Weights of a small transformer language model.
Size: 9 layers, width 768, 12 heads of 64, MLP 3072 GELU, vocabulary 9993, 73.1M parameters.
Architecture: LayerNorm before each block, learned positions, no biases in attention or MLP, tied embeddings, normalized queries and keys, capped logits.
Training: a variant of Muon for these matrices, 774M tokens, 5907 steps.
MLP neurons of a small language model. Each row is named by its layer, matrix (up: input weights; down: output weights) and neuron, and shows model dimensions 64-127. Each number is 128 + 24 x the weight over its row's rms, rounded and kept within 0 to 255.
Before each neuron's rows, "fires on" lists the tokens most often at its 100 highest values on Wikipedia text that the model never trained on.

fires on: " St", " st", "St"
L3.up3008 [ 92 133 128 136 162 139 120 172 153 150 166 152 104 140 106 150 128 160 160 110 185 161 124  90  73 130 138 100 150 117 138 159 110 132 126 170 146 123 138 106 105 164 115  95 141 132 158 125 176 140 137 158 157 124 123 157  94 114 113 177 122 114 126 149]
L3.down3008 [138 108 156 111 131 133 128 108 116 117 109 128 132 151 120 137  94 122 147 161 188 104 143 114 140 140 125 136 143 195 153 137 135 135 151 125  73 177 123 117 154 137 121  97 119 147 171  84 130 138 120 120 134  91 105 120 139 130 114 146 133 128 117 151]

fires on: "D", "-d", " ind", " und", "ep"
L3.up2488 [112 142 101  93 115 132 123 117 101 134 129 117 152 153 123 139 104 106 143 132 194  97 145 154 124 138 148 130 126 141  77 104 118 158 164 148 133 122 140 122 105 105 121  99 119 105 131 129 121 121 147 121 130 123  93 142 116  80  95  88  93 105 155 114]
L3.down2488 [101 105 132 136 132 161 127  59  76 115 161 132 115 153 145 101 131  80 177 156 147 118 107 117 145 106 100 114 117  89  55  96 107 130  93 130 108 135 153 163 144 152 133 152 161 109 132 138 187 150  80 126 128 159 137 128 115 111  97 152  85 140 110 141]

fires on: "ig", "ag", " Ag", " ag"
L3.up65 [106  92 137  94 109 122  94 110 102 110 132 115 122 133 147  79  89 154 143  60 102 147 138 128 157 146 134 125  94 133 142 124 146  90 135 146 107 124 134 133 123 178 129 124 125 143 130 121 122 156 115 126 146 134 108 100 147 110 147 130 131 129 153 109]
L3.down65 [ 88 148 104 119 118 141 114  97 133 108 122 126 135 154 108  82 162  97  94 105  96 133 139  97 105 136 121 113  90 134 157 149 116 113 119 132 138 132 181 107 138 130 148 160 133 145 159 163 149 153 158 123 108  75 121 111 160 141  97 132 175 184 140 139]

fires on: " Cl", " La", " cl", " du", " Th"
L3.up81 [124 124 152 140 118 114 112 143 121 129 155 108 133 134 163 124 132  81 103 130 138  67 135 140 103 163 134  93  99  95 138 156 105 157 119 131 112 110 164 153 134 131 112 104  86  95 116 140 109 133  95 101 103 162 121 145 125 103 162 129 138  91 141 129]
L3.down81 [125 117 162 125 139 151 122 152 144  90 145 109 109 144 121 104 104 121 113 177 167 166 136 154 139 167 150  99  90 157  72  92  95 173 121 143 172 112 159 117 120 140 127  88 147 104 110 123 114 110  82 116 100 134  76 157 114 114 129 132 128 121 134 178]

fires on: "ch", " Ch", "Ch"
L3.up2382 [122  91 104 133 203 128 139  99 117 102 164 122 128 117 141 107 163 134 116  85  77 111 133 139 123 144 145 167  79  73 146 167 116  92 110 142 159 168 127 111 128 137  65 142 121 113 115 133 112 126 154  78 181 155 132 115 126 148 132 136 115 145 131 117]
L3.down2382 [140 135 148 146 159 111 122  98  87 107 146 139 155 124 164 121 138  84 128 115 123 108 126 121 130 141 126 136  59  89 125 131 136 113 111 153  59 134 133  78 140  91  98 141 136 123 139 127 125 129 119 107 144 141  97 158 127 120 170 125 105 172 117 127]

fires on: " c", " p", " name", " term", " origin", " st"
L3.up440 [123  91 118 145 134 104 121 123 144 113 171 179 116 159 114 140 110 155 160 135 140 136 122 139 125 127 166 178 142 142 146 125 125 149 130 121 147 115 117 161 120 153 160 152 132 151 100 104 149 166 149 195 136 111 150  69 143  92  91 157 147  72 106 142]
L3.down440 [124 116 121 159 131 135 108 150 127 149 126 134 111 168 136 131 124 121 112 138 119  88 152 130 143 112 113 143 138 125 125 117 109 121 130 124 104 133 177 126 122 163  99 140 125 142 162 124 128 123 146 127 124  66 130 149  84 122 106 110 131  84 121 136]

fires on: " t", " T", " techn"
L3.up879 [ 99 131 187 123 147 110 124 101 138 120 148 109 171 139 142 125 156 156 145 188 110 106 103 129 122 131 157 124 135 109 109  96 113 114 128 178 137 123 124 127 135 108 137 149 159  85  97 133 153 142  92 137 164 136  96 143 134 161 115 125  92 112 107 146]
L3.down879 [163 143 157  97 141 131 104 148 159 129 151 110 141 140 152 123 102 139 106 154 122 140 128 125 142 125 184  96 107 126 126 127 113  91 147 136  87  88 169  98 113 128  97 140 142 105 118 128 141 171 124 126 136 139 110 139 146 132 115  99  88 163 110 123]

fires on: " R", "R"
L3.up3069 [ 80  90 123 112 138 150 110 104 145 154 131 162 177 130  74 117 109 144 120  82 148 148 149 140 129 159 133 116 133 139 159  98 130  96 134  91  99 179 166 118 121 167 131 129 149 158 150 128 116 124 153 160 131 139 104 182 127 121 146 121 101 114 116 124]
L3.down3069 [115 125 101 127 140 156 133  98 116 158 105 157 106 111 117 121 156 118 118 128  91 155 190 152 101 137 129 149 137  98 146  83 136 130 117 115 165  97 130 130 123 129 101 132 122 159 120 114 145 166 108 131 126 135  96 180 106 123 125 119 117 121 131 125]

fires on: "A", " A", " any", " means", " every", "air"
L3.up1008 [174 118 113 117 114 143 137 142 170 145 117  95 116  89 128 125 115 111 107 155 153 126 131 137 124  82 121 128 142 141 134 104 122 162 128  86 130 141  98 112 126 174 147  81  96 123  91  99 113 160 134 114 119 119 190 152 106  81 122 115 114 141  95 113]
L3.down1008 [125  90 164 143 120 169 120 171 106 148 100 103 181  89  99 114 119 120  95  85 137 133 102 111 154  74 125 106 162 125 128 118 147 139  90  82 154 154 111 115 115 119 156 143 153 123 161 161 133 116  93 122 110 147 135 157 169 150 138 117 144 105 130 112]

fires on: "d", "g", "w", "h", "v"
L3.up859 [127 135 153  99 154 121 146 114 102 131 120  38 100 157 124 140 160 144  78 142 112 130  78 123 136 100 126 148  85 130 137 124  92 107 129 109 140 142 112 116 163 122 149  98 201 104 136 138 103 141 138 151 145 124 129 127 114 104 108 132 158 129 137 110]
L3.down859 [155  80 131 104 180 140 145  99  98 170 116  85 126 144 140 125 154 104 157 124 147  92 126 103 132  97 136 163 100 157 120  99 129  83 122  95 140 147 145  85 149 138 128 120 158  76 147 127 147 157 141 125 105 132 118 136 182  91 132 120 154 147 127 107]

fires on: " as", ":", " after", " who", " is"
L3.up460 [122 102 123 117 147 146 109 122 147 161 121 156  99  96 144 132 134 172 148 156 116 129 125 144 153 107 135  78 117 129 158 159 145 107 136 125 141 152 103 126 121 141 117 122 153 162 155 118 126 131 138 122  70 148 162 146 115 102 127 108 119 122 121  93]
L3.down460 [166 122 122 137  99 172 147 123 141 122 126  81 119 138 147 142 144 107 137 131 135 151 127 123 144 130  96  97 125 112 156 101 130  99 128 138 127 135 143 162 149 116 105 151 157 149 159 142 123 156  92  98 168 151 120  92 123 146 136  94 112 160 117 139]

fires on: " sc", " Cat", " Sc", " car", " cat", " video"
L3.up909 [122 159  94 159 150 109 121 121 181  62  99 117  95 151 154 139 132 145 119 117 142 147 150 122 118 138 118 114 110  87 162  91  97 127 129 135  72 113 137 138 114 137 162 170 150 128 111 159 105 134 153 108 131 149 127 166 147 127 112 142  86 151 170  74]
L3.down909 [ 96 135  69 126 104 120 167 105 129 115 115  89 145 121 156 144 111 134 150 130 137 151 105 122 145 126 118 164 124  80  93 120 133 120 160  96 132 117 107 127 124 172 137 145 130 112 123  92 131 125  54 114 154 150 100 121 120 109 142 135  99 147 122 102]

fires on: " con", " high", " Cont", " cont", " High", " Ad"
L3.up1415 [105 148 100 107 165 100 149 110 162 148 114 154  68 123 118 133 142 178 129 164 119 126 125 150 115 109 148 115 178  70 122  97  90  84 154 109  92 135 129 119 106 147  92 124 181 160 146 175  99 136 109 150 154 125 152 139  92 112 173 112 191 109 117 139]
L3.down1415 [109 172  88 129  87 113 124 136 111 129  77 118 108 102 131  92 141 145 103 118 117 138 125 130  80  99 132 101 146  70 128 112 103 145 130 134 128 133 113  93 198 163  98 129 137 164  87 149 138 162 112 151  90 112 110 147 156 140 160 136 151 181 143 158]

fires on: "s", "z", " Z", "(s", "-s", " S"
L3.up2915 [136 120 152 153  93 151 162 126 158  91 123 121 162 121 149 117 109 125 158  91 122 146 124 189 115 131  93 147 114 130 174 139  88 131 130 161 177  96  71 129  85  94 125  96 135 164 129  75  96 149 109 140 150 113 117 133  89 109 148 136 131 129  79 113]
L3.down2915 [138 146 117 111 109 113 149 136 163 108 135 167 196 113 148 128 116 136 118 117 140 157 148  99 112 140 116 153 120 175 155 119 161 129 111 152  95 171  78 129 141 161 114 130  89 124 164 121 127 144 117 110 106 128 147 171 125 134 116  82  97  97 147 117]

fires on: " |", "–", "|", "===", " –", ","
L3.up1152 [108 111 116 128 145 109 156 144 124 105 126 182 141 147 172 152 110  90 146 119 141 126 148  96 132 137 130 109 153 122 130 122 117 107 117 153 118 132 166 141 148  92 126 127 133 103 138 131 132 135 148 117 110 133 144 130 100 130 128 128 136 127 138 145]
L3.down1152 [ 90 135 111 134 145 115 114 158 109 157 130  93 126 115 121 111 159 147 136 113 177 144 162 120 139 140 130 172 110 149 144 107 143 163 121  82 133 133 148  95 146 146 138 107 124 112 132 158 143  89 163 116 169 108 124 138 154  99 100 119 121 123 117  72]

fires on: "%", " th", " Th", "th", " minutes"
L3.up2661 [180  95 110  99 122 169 102 110 110 140 120 106 115 149  91 102  82 134 152 116 105 118 150 111  70 115 157 115 104 104 145  68 127 103 108 176 124 139 108 165 108 166 141  94 134 130 115 124 136 154 134 123 130 111 150 122 159 157 109 122 143 151 102  99]
L3.down2661 [131 144 114 127  94 144 118 108 158 116 155 126 117 117 134 109  70 108 134  89 100 158 134 133 111 139 114 102 142 126  95 121 126 124  97 111 108 145 139 175 109 136 126 149 136 112 123 119 131 157 160 108 152 137 113 143 119 122 167 171 211 106 122 152]

fires on: "is", "ran", "ain", "un"
L3.up2045 [133  86 100 138 107 123 122  96 125 139 117 138 157 141 169 114 139 124 151 125 151 120 144 173 154 161 132 108 154 136 164 137  77 123 135 136 146 144 149  99 110 158 147 175 141 150 131 119 144 113 127 115  94 130 153 132 158 101 117  91 127 114 127 140]
L3.down2045 [154  77  98 122 154 166 115 134 146 144 112 172 137 171 145 158 113 137 144 136 126 153 179 172 188 141 135 143 124 143 165 103  96 132 155  97 162 126 125  88 127 165 180 121 128 106 121 157 117 108 122 164  91 115 133  96 160 127 170 115 155 133 166 117]

fires on: "is", "it", "S", " Sand", " sat", " Super"
L3.up297 [141 105 135 141 135 104 117  66 144  84 123 143 114 133 155 132 136 132 134 122 130 124 125 138 130 164 166 116 132 159 111 142  67 120 128 132 107 159 127 119 111 124 130 121 113 140 156 140 102 113 141 136 146 129 127 130 109 146 104 144 127  59 124 101]
L3.down297 [146 135  76 105 120 129 135  75 166  94 149 100 113 127 119 159 119 141 129 139 111 164 100 148 135 158 118 112 146 146 126 141 129 175 140 160 144 133 113 150 132 108 109  98 151 104 139 178 113 180 132 120 136 172 141 109 114 131 129 125 145  70 114  86]

fires on: " La", " p", " th", " St", " Ju", " ice"
L3.up804 [176 113 119 120 112 139 125  99 128 124 179 154 124 138 131 194  69 164 130 144 149 124 142 148 149 116 159  85 123 134 156 104 121 136 112 115 144 165 121 153 123 137 141 177 125 144 130 115 113 122 126  88 118 117 128 157 168  97 135 132 115 114  86 119]
L3.down804 [147 121 129 127 140 115 106 120 133 136 184 108 109 197 117 123 111 154 134 179 116 150 163 162  92 166 126 110 148 149 121 100 149 103  58 138 158 159 144 154 133 140 121 148 149 140  86  97 126  73 113 126  92 108 146 145 134 100 121 121 141  96 110 117]

fires on: " –", "—", " =", "–", "=", "\n"
L3.up233 [147  92 122  66 121  94 153 136 117  77 115 179 123 155 142 161 116 128 141 140 121 127 119 115 115  86 144 133 161 139 124 129 171  88 127 153 152 125 130 100 124 125 138  84  90 147 132 143 105 114 124 135  93 123 142 171 113 132 143 109 143 155  92 124]
L3.down233 [127 137 172 158 142 100 117 134 103 168 127 115  94 160  95  98 121 166 151 128 192 133 158 115  96 132 121 178 125 105 135 131 114 127 147 151 134 140 118 101 118  83 115 161 145 128 135  96 125 112 124 113 127 110 106 160 141 122  94 156 113 151 144  81]

fires on: "ass", "le", "et", "ter", "te", " dis"
L3.up1903 [131 114 113 174 104 111 125 114 117 178 144 146 117 169 110 102 126 142 126 140 144 128 142 140 114  91  91 111 150 113 117 133 145 121 156 132 134 113 166 129 158 142  99 127 144  77 113 159 170 115 130  73 105 161 142 121 147 153 108 106  98 143 108 121]
L3.down1903 [115 139 130 169 126 126 148 107 111 152 130 112 136 132 164  96  97 126 130 136 115 105  68 108 112 137 128 124 123 158 150  89 145 134  78 127 144 182 130 167 127 130 120 106 142 111 142 133 146 110 141 105 125 114 102 133 102 138 136 111 129 133 120 118]

fires on: "u", " low", "h", "erg", "gu"
L3.up543 [103 164 135 140 159 118 114 129 139 141 161 141 164 169 157 166  98 144  59 119  87 123 149 116 102  95 131 141 120 121 107 125 115 116 107 108 171 112 147 121  52  95 133 111 121 112 127 136 125 112 135 138 137 140 121  99 135 128 111 191  98  87 140 155]
L3.down543 [129 128 111 112 134 160 135  92 131 181  99 113 176 125 144 127 117 101 135 124 116 113 145 169  97 144 148 149 107 135 143 120 131 128 145 140 158 135 138 112 157 128 139 133 139 100 132 137 136 130 117 135  92  69 130 121 184 156 123 166 118 126 186 147]

fires on: " together", " St", " Co", " No", " no", " both"
L3.up1466 [149 137 127 176 197 104 139 137 141 127 119 123 125 151 120 133 144 185 128 156  94  84 148 127 167 171 109 115  95 103 155 103 151 135 132 167 128 120 140  91 150 144 146 111 143 112 131 137 111 136  93 113 143 113 130  78 137 106 167 159 112  91 134 166]
L3.down1466 [126 104 166  93 135 114 134 111 200 133 166 103 115 135 107 103 145 157 149 121 131 138 138 148 104 171 131 127 107 167 120 154 162 135 122 125 107 113 104 153  99 117 113 102  94 118 119  84 133 109  88 138 111 132 144 132 136 144 141 107 145 144  93 135]

fires on: " con", " ind", " Con", " research", " Ex", " study"
L3.up2877 [139 126  85 121 144 129 138 118 119 143 166 129  65 138 156 135 146 145 131 132 139 107 107 116 122 112 151 112 129 115 136 122 142 145 133 102 121 147 155 144 116 112 129 123 121 112  96 107 127  83 132 123 112 122 126 109 118 162 144 117 149 135 140  84]
L3.down2877 [153 131 126 119  98 102 110 142 150 125 111 107 108 119 176 139 150 111  82 157 168 132 131  89 146 113 129 101 146 112 111 125 114 158 109 121 132  97 134 169 133 143 136 136  97 108 124 138 156 122 144 111 142 105 104 164 124 135 149  83 153 163 110 115]

fires on: " g", " st", " St"
L3.up709 [148 121 120 153 102 110 144 138 132 148 114 136 130 176 109 163 131 217 132 127 147 104 183  93 118 150 117  83 166 115 129 103 176 102 133 129 107 161 145  84 126 122 139 135 171 162 124  93 131 144 157 134 142 145 112  94 141  50 157 151 126 137 104 116]
L3.down709 [151 114 132 164 143  92 130 118 136 125  80 120 107 152 106 126 142 165 162 152 129 126 184 131 123  87  96  82 161 105 121 169 135 117 105 141 122 163 140  64 121 137 147 132 155 133 132 134 130 123 169 133 159 116 122 131 138 113 157 163 181 136 125 140]

fires on: " E", " In", " elected", " board", " Ch", " Cast"
L3.up1364 [152 121 118 119 160 156 136 140 105 112 151 133 140 168 158 146 138 144 148 138 117  80 117 125 186 155 115 171 165 111 163 139 123 147  98 170 113 110 117 119 142 118  61  96  93 106  99 109 117 144 113 128 165 117  81 117 158 116 121 147 126  90 126 143]
L3.down1364 [154  82 125 159 121  99 153 155 126  81 142 147 113 150 148 100 172 132 188 111 115 114 108 120 114  57  95 107 119 128 104 102 123 142 151 152 117 125 142 104 127 130 151 148 126 117 137 114 126 139 151 139 184 119 124  84 138 135 122 148 122  82 179 136]

fires on: " (", "ph", " ph", " ab", "ear"
L3.up1487 [ 99  94 149 153  83 132 132 146 111 127  79 124 121 176 126 134 104 142 162 162 143 127 150 156  90 135 139 124 117 156 134  69 142 122 153 100 148  93 107 110 118  91 144 116 138 132 163 138 147 135 138 128  92 134 138 155 125 103 103  97 132 167 144 105]
L3.down1487 [110 111 142 118 104 107 111 153  99 119 133 102 109  91 120 103  91 140 157 130 161 103  99 165 182 123 164 126 118 165 101 115 177  83 174 149 160 125 123 126 158 106 135 110 128 116  77 133 131 127 172 107 179 143 120 100 125 115 119 122 117 163 149 114]

fires on: " in", " per", " a", " every", " at", " number"
L3.up2535 [127 156 140 130 135 111 129 153 107 151 151  98 160 137 139 127 129 133 137 166 118 112 144 138 109 157 138 108 105 131 144 147 115 119 116 111 119  99 164 165 133 130 145 115 134 100 144 121 124  75 121 119  87 145 154 111 119 128  64 108  78 119 116 145]
L3.down2535 [ 76 164 145 112 147 118 127 165 109 120  92 148 149 115 126 126 123 156 155 112 150 113 153  98 149 146 159 155 101 161 170 113 164 148 105 140 119 142  99 146 137 181 165 111 102 152 156 112 153 108 123 156 109  94 118 153 126 125 106 118 110 106  86 167]

fires on: "T", " techn", "-t", " Energy", " tele"
L3.up668 [115 158 126 110 121 133 131 131 125 158 154 187 166 152 146 109  99 122 183 105 105  92  92 113  95 104 156 141 153  78  68 165  88 110 171 154 106 136 126 161 105 163 124 133 128 106 111 100 126 146 136  91 168 190 124 136 108 111 134 102 119 151 141 192]
L3.down668 [142 131 145  89 161 102 150 106 122 132 112 136 137 102 148 154 149  93 144 117 152 124  78  97 126 143 200 133 163 137 128 173  94  72 141 146  97 117 124 115 122 152 127 122 133 176  89 137  93 144 103 104 196 125 144 148 130 135 109 151 147 130 150 163]

fires on: "av", "iv", " V", "v", "ov", " present"
L3.up609 [159 130 177 117 141 131 119 111 125 138 154  92 146 177  80 131 113 141 136 129 122 114 111 111 116 111 138 135 166 115  95 135 159 135 126 162 102 158 131 114 124 107 197 168 150 116 137 129 134 117 107 141 108 149 149 142 139 112  93 161  92  82  88 133]
L3.down609 [130 145 215 122 140 146 130 162  85 140 181 107 127 132 112 137 121 108 125 180 115 115 103 141 150 119 119 176 159 141 113 136 129 105 151 137 173 133 150 118 120 132 159 139 136 156 111 182 156 107  95 161 114 125 143 141 123 121  75 120 101  62 129  82]

fires on: " only", "aps", " fall", " #", "ap", " just"
L3.up2799 [148 154 102 112 108 147 137 131 117 112 151 197 134 132 124 139 153 126 130 128 112 146 107 112 118 168  95  78 107 136 162 166 112  78 167 133  88 159 148 110  97 108 129 113 114  94 140 128 128  88 147 111 146 122 164 106 127  99 133 104  88 177 125 131]
L3.down2799 [127 173 144  85 171 108 120 110 100 122 146 161 118 141 134 172 122 121 115 113 110 134 121 103  98 136 110 111 122 132 124 125 106  96 125 146  67 168 115 188 127 136  99 145 132 129 149 124 162 116 164 121 150 158 151  94 111 148 115  93 121 104 132 146]

fires on: " at", " through", " company", " Al", " was", " per"
L3.up2264 [120 135 128 152 157 123 135 139 134 172 138 115 167 117 148 125 127 132 148 150 127 143 148 155 147 126 114 107 148 128 118  73 113 137 164 122  95 114 130 134 133 124  99 124 106  92 102 141 145  97 126  77 116 123 129 175 138 118 121 163  98 106  99 169]
L3.down2264 [146  80  88 146 173 150 130 105  90 142 142 181 109 133 102 107 138 149 115 142 133 127 118 103 100 151 126 133  96 164 127 149 110 112 128  93 119 129 133 120  93 129 168 135 136  81 118 139 132 158 130 136 112 107 140 136 151 106  96 106 128 105 118 125]

fires on: "E", " O", "T", "-t"
L3.up1346 [140  88 150 124 156 152 117 142  90  94  95 161 115 134  99 175 135 136 128 100 129 115 125 125  76  58 144 127 153 112  87 106 119 147 132 126 180 144 140 130  96 157  82 149 118 121 103 215 129  89 130 122 156 108 122  77 149 120 110 157 116 142 117  98]
L3.down1346 [130 138 115 102 153 124 138 144 102 143 129 153  88 152 121 146 140 110 129  92 122  93 157 159 148 121 152 127 154 141 119 100  90 140 112 149 137 188 136 159 121  87 119 163 139 130 114 107 116 168 162 120 128  80 161 135 152 119 115 137  85  57 145 161]

fires on: "A", " per", " Per", " A"
L3.up2070 [111 113 103 132 126 188 145 123 123 143 125 147 149 102 128 150 156 144  90  95 194  92 167 166 130  64 153 155 146 124 144 117 118 131 187 106 137 120 142 132 108 124 163  99 126 116 116 114 139 114 128 134 137 131 121 131 122 119 106 127 113 111 148 124]
L3.down2070 [151 136 178  83 130 165 118 120 138 117 162 140 139  97  88 108 108  99 115 133 151 137 104  82 161 122 109 139 151 129 158  87 129 143 135 130 110 145 125 111 155 111 166 135 154 124 141 128  95 169 144 101 135  93 153 132 159 115 103 172 111 132 138  83]

fires on: " time", "end", " present", " view", " Source"
L3.up2909 [111 130 176 155  91 152 140 127 152 101 113 135 150 143 107 127  49 122 110 123 115 109 176 119 149  89 110 146 153 123 146 141 127  96 123 134  83 120 154 148 160 140 136 140 152 163 120 101 117 131  93 143 132 141  99 159 106 122 102 145 115 110 100 112]
L3.down2909 [105 111 179 155 114 115 158 141  92 135 118 172 138  96 103 124 119  92 134 136 104 133 132  84  94 143 145 151 135 158 112 141 112 105  73 158 138  82 156 111 120 110 140 157  88 146 124 130 154 100 137 123 125 104 133 141  86 148 107 158 100 124 104 104]

fires on: " Le", " Ale", " Mar", " Jay", " Nik"
L3.up1571 [ 90 126  95 114 125 135 122 145 118 136 125 125  81 124 177 102 147 161 107 122 139 111 115  73 130 113 133 139 117 130 101 146  91 132 106 129 116 103 162 119 117 157 110 145 157 154 156  60  74 180 152 132 138 111 134 152 111 110 127 154 152 104 149 125]
L3.down1571 [114  94 105  80  37 146 142 131 114 123 141 154 109 114 104 106 196 147 119 160 158 134 119 137 134 130 121 215 119 152 128 154 123 147 122 104 114 128 118 138 136  96 147 115 168 174  93 123 110 146 115 140 116  97 171 105  90 104 127 135 107  98 141 134]

fires on: "is", "un", " Pat", "od", " emer", "ic"
L3.up605 [ 90 143 153 146 121 129 163  92  96 144 107  92  97 124 157 177 131 137 137 101 129 155 148 188 142 154  75 114 139 109 194 108 121 146  86  83 153 141 134  89 151 119 156 152 142 125 140 119 123 104 100 111 127 106 150 124 124 156 129  84 148 132 107 113]
L3.down605 [169 139 116 120 142 114 154 153 151 124 109 152 124 139 141 132  97 124  68 145 189 101 172 142 140  91 147  67 111 119 121 128  82  81 116 158 100 137 121 121 113 119  95 136 120 136 146 129 142 114 139 136 164 116 147 148 141 126 111 108  92 145 134 116]

fires on: "v", "av", "ov", " inv"
L3.up1146 [154 104 144  95 165 149 132 144 129 145 139  97 142 117 125 121 150  85 139 122  93 139 132 108 114 153 106 144 135 139 108 129  90  82 114 176 125 141 149 150 167  96 123 164 160 127 142 150 137  93 110 114 122 133 167  95 146 113 165 134  91  84 114 113]
L3.down1146 [126 124 152 106 114 126 109 144  93 148 137 102 111  63 121 110 112  90 110 139 147 140 145  97 168 108  92 149 140 105 107 153 125  84 101 151 173 121 145 149 134 132  83 124 135 142 169 152 120 121 125 125 120 146 181  94 132 152 129 135  85 114 151 101]

fires on: ",", "\"", ")", " p", ",\"", " \""
L3.up850 [124  93 117 129 111  99 132 156 151 136 119 130 120 128 129 144 111 137 131 147 147  84 142 115  99 105  90 120 112 127 120 125  73 105 112 136  89 144  77 113 138  85 113 142  92  96  63 137 100 129 111 153 155 135 117  98 102 126 142 135 104 110 108 116]
L3.down850 [160 170 129 136 193 125 131 128 139 137 151 133 143 160 140 122 174  67 132 117 122 139 101 130 161 134 135 145 168 115 129 152 111 127 135  81 188 118 115 119 170 151 177 118 161 127 112  98 116 123 141 103 115 140 132 108 145  98 132 144 156 131 153 180]

fires on: " ", ",", " in", ")", " Date"
L3.up3027 [112 104 113 133 143  97 158 191 108  97 146  93 125 132 143 159 109 124 152 159 123 135 104 145 102 116 162  63 120 121 101 128 108 133 124 165  91 162 143 133 128 107 117 132 121 151 124 125 145 144 145 172 135 164 128 127 110 124 132 107 116 112 110  91]
L3.down3027 [163 114 119 137  91 100 107 130 118 169 119  94 136 128 110 124 151  94 128 130 157  96 110 120 171 123 122 127 171 176 146 154 139 114  67 144 136 105 129  97 152 144 157 131 144 149 124 122 104 159 142 169 108 133 132 146 120 134 105 146 105 137  81 130]

fires on: " also", "ang", " form", "un", "ong", " even"
L3.up2000 [100 119 145 130  99 114 152  97 119 141 191 117 124 102 125 142 138 144 120 148 128 150 113 115 128 102 143 141  83 103 126  87 115  74 123 114 122 120 102 131 142 167 116 142 177 147  78 132 163 148 119 138 155 158 101 154 115  95 181 157 126 106  97 104]
L3.down2000 [100 134 139 130  92  88 154 115 132 131 112 100 134 147 124 110 142 156 113  85 144  83 148  79 124 132 101  89 148 144 105  98 124 132 110 146 131 143 179 140 136 148 113 136 115 124 125  92  99 145 172 147 154 135 139 121 157 137  95 112 148 159 166 151]

fires on: " R", " April", " Ag", " A"
L3.up677 [147 112 147  80 160 196 111  87  55 119 112 113 155 128 166 130 116 132  97  92 115 154 141 177 123 179  85 154 161 143 118 123 138  77 121 127 128  70 105  98 122 137 132 102 146 133  58 114 106 124 139 116 103 123  97 142 133 189 155 166 102 143 138 119]
L3.down677 [ 92 115 107  93 160 146 160 156 120 143 143 137 147 126  64 119 131 149  68 106 133 122 168  99 145 120 131 144 124 142 107 130 143 106 115 103  92 151 144 123 150 138 145  88 139 127 148 111 131 187 136 113 141 106 116 140 185 106 167 135  97 137 130 127]

fires on: " McC", " Ph", "oc", " gen", " Cr", "-M"
L3.up1655 [124 145 148 116 140 145 136 109 111 122 164 138 134 120 128 149 142 163 109 113 149 138 142 150 138 149 122 112 111  88 140 151 156 106 128 130 134  92 176 136 133  99 155 100 125 161 102 140 172  91 103 110  75 151 178 169  78 147 154 115  83 141  97 131]
L3.down1655 [140 144 142 123 144 128  96 127 115 111 127 113 136 131 127 137 156 142 121 172  88 158  94 119 116 153 136 150  90 131 122 154 154 135 114 154 124 154 112 123 123 122 137 149  95 176  94 136 206 154  82 115 112 148 127 127 128 126 147 123 120 102  83 143]

fires on: "ac", " High", " G", " O"
L3.up2294 [128 140 140 115 128 105 116  91 135 115 119 139 153 188 123 125 130 158  55  83  99 137 105  91 118 110  71 105 129 139 139  98 160 147 146 126 111 107 146  88  95 110 160  84 122 132 109 126 131 154  89 124 146 122 104 151 160 138 111 104 112 138 114 150]
L3.down2294 [149 127 162 123 125 134 164 117 146 114 185 150 107 161 204 112  81 144 130 136 139  65 103 171 132  89 135  82 107 131 173 169 104 151 139 128 115 113 114 129 107 144 157 136 134 149 148 114 137 141 104  80 125 114 128 135 134 138 110 160 132 116 124 126]

fires on: " |", "|", "===", " \""
L3.up18 [141 137 187 139 145 121 127 160 158 121 131 128 114 160 146 137 124 107 194 113 130 138 103  98 109 116 104  97 172  97 156 137 123 107 146 149 142 130 130 128 137 177 116 110 145 129  92 102 150 108 126 187 116 156 103 152  91 136 123 174 153  91 103 163]
L3.down18 [ 53 123 127 111 144 119 121 153 148 175 170 112 129 125 139 121 186 130 117 107 138 113 120 125 154 145 155 162  86 103 138 117 153 109 102 120  93 120 141 121 132 123 118 125 142 164 175 137 109 136 119 105 104  94 120 114 137 109 102 119  87 128 117  93]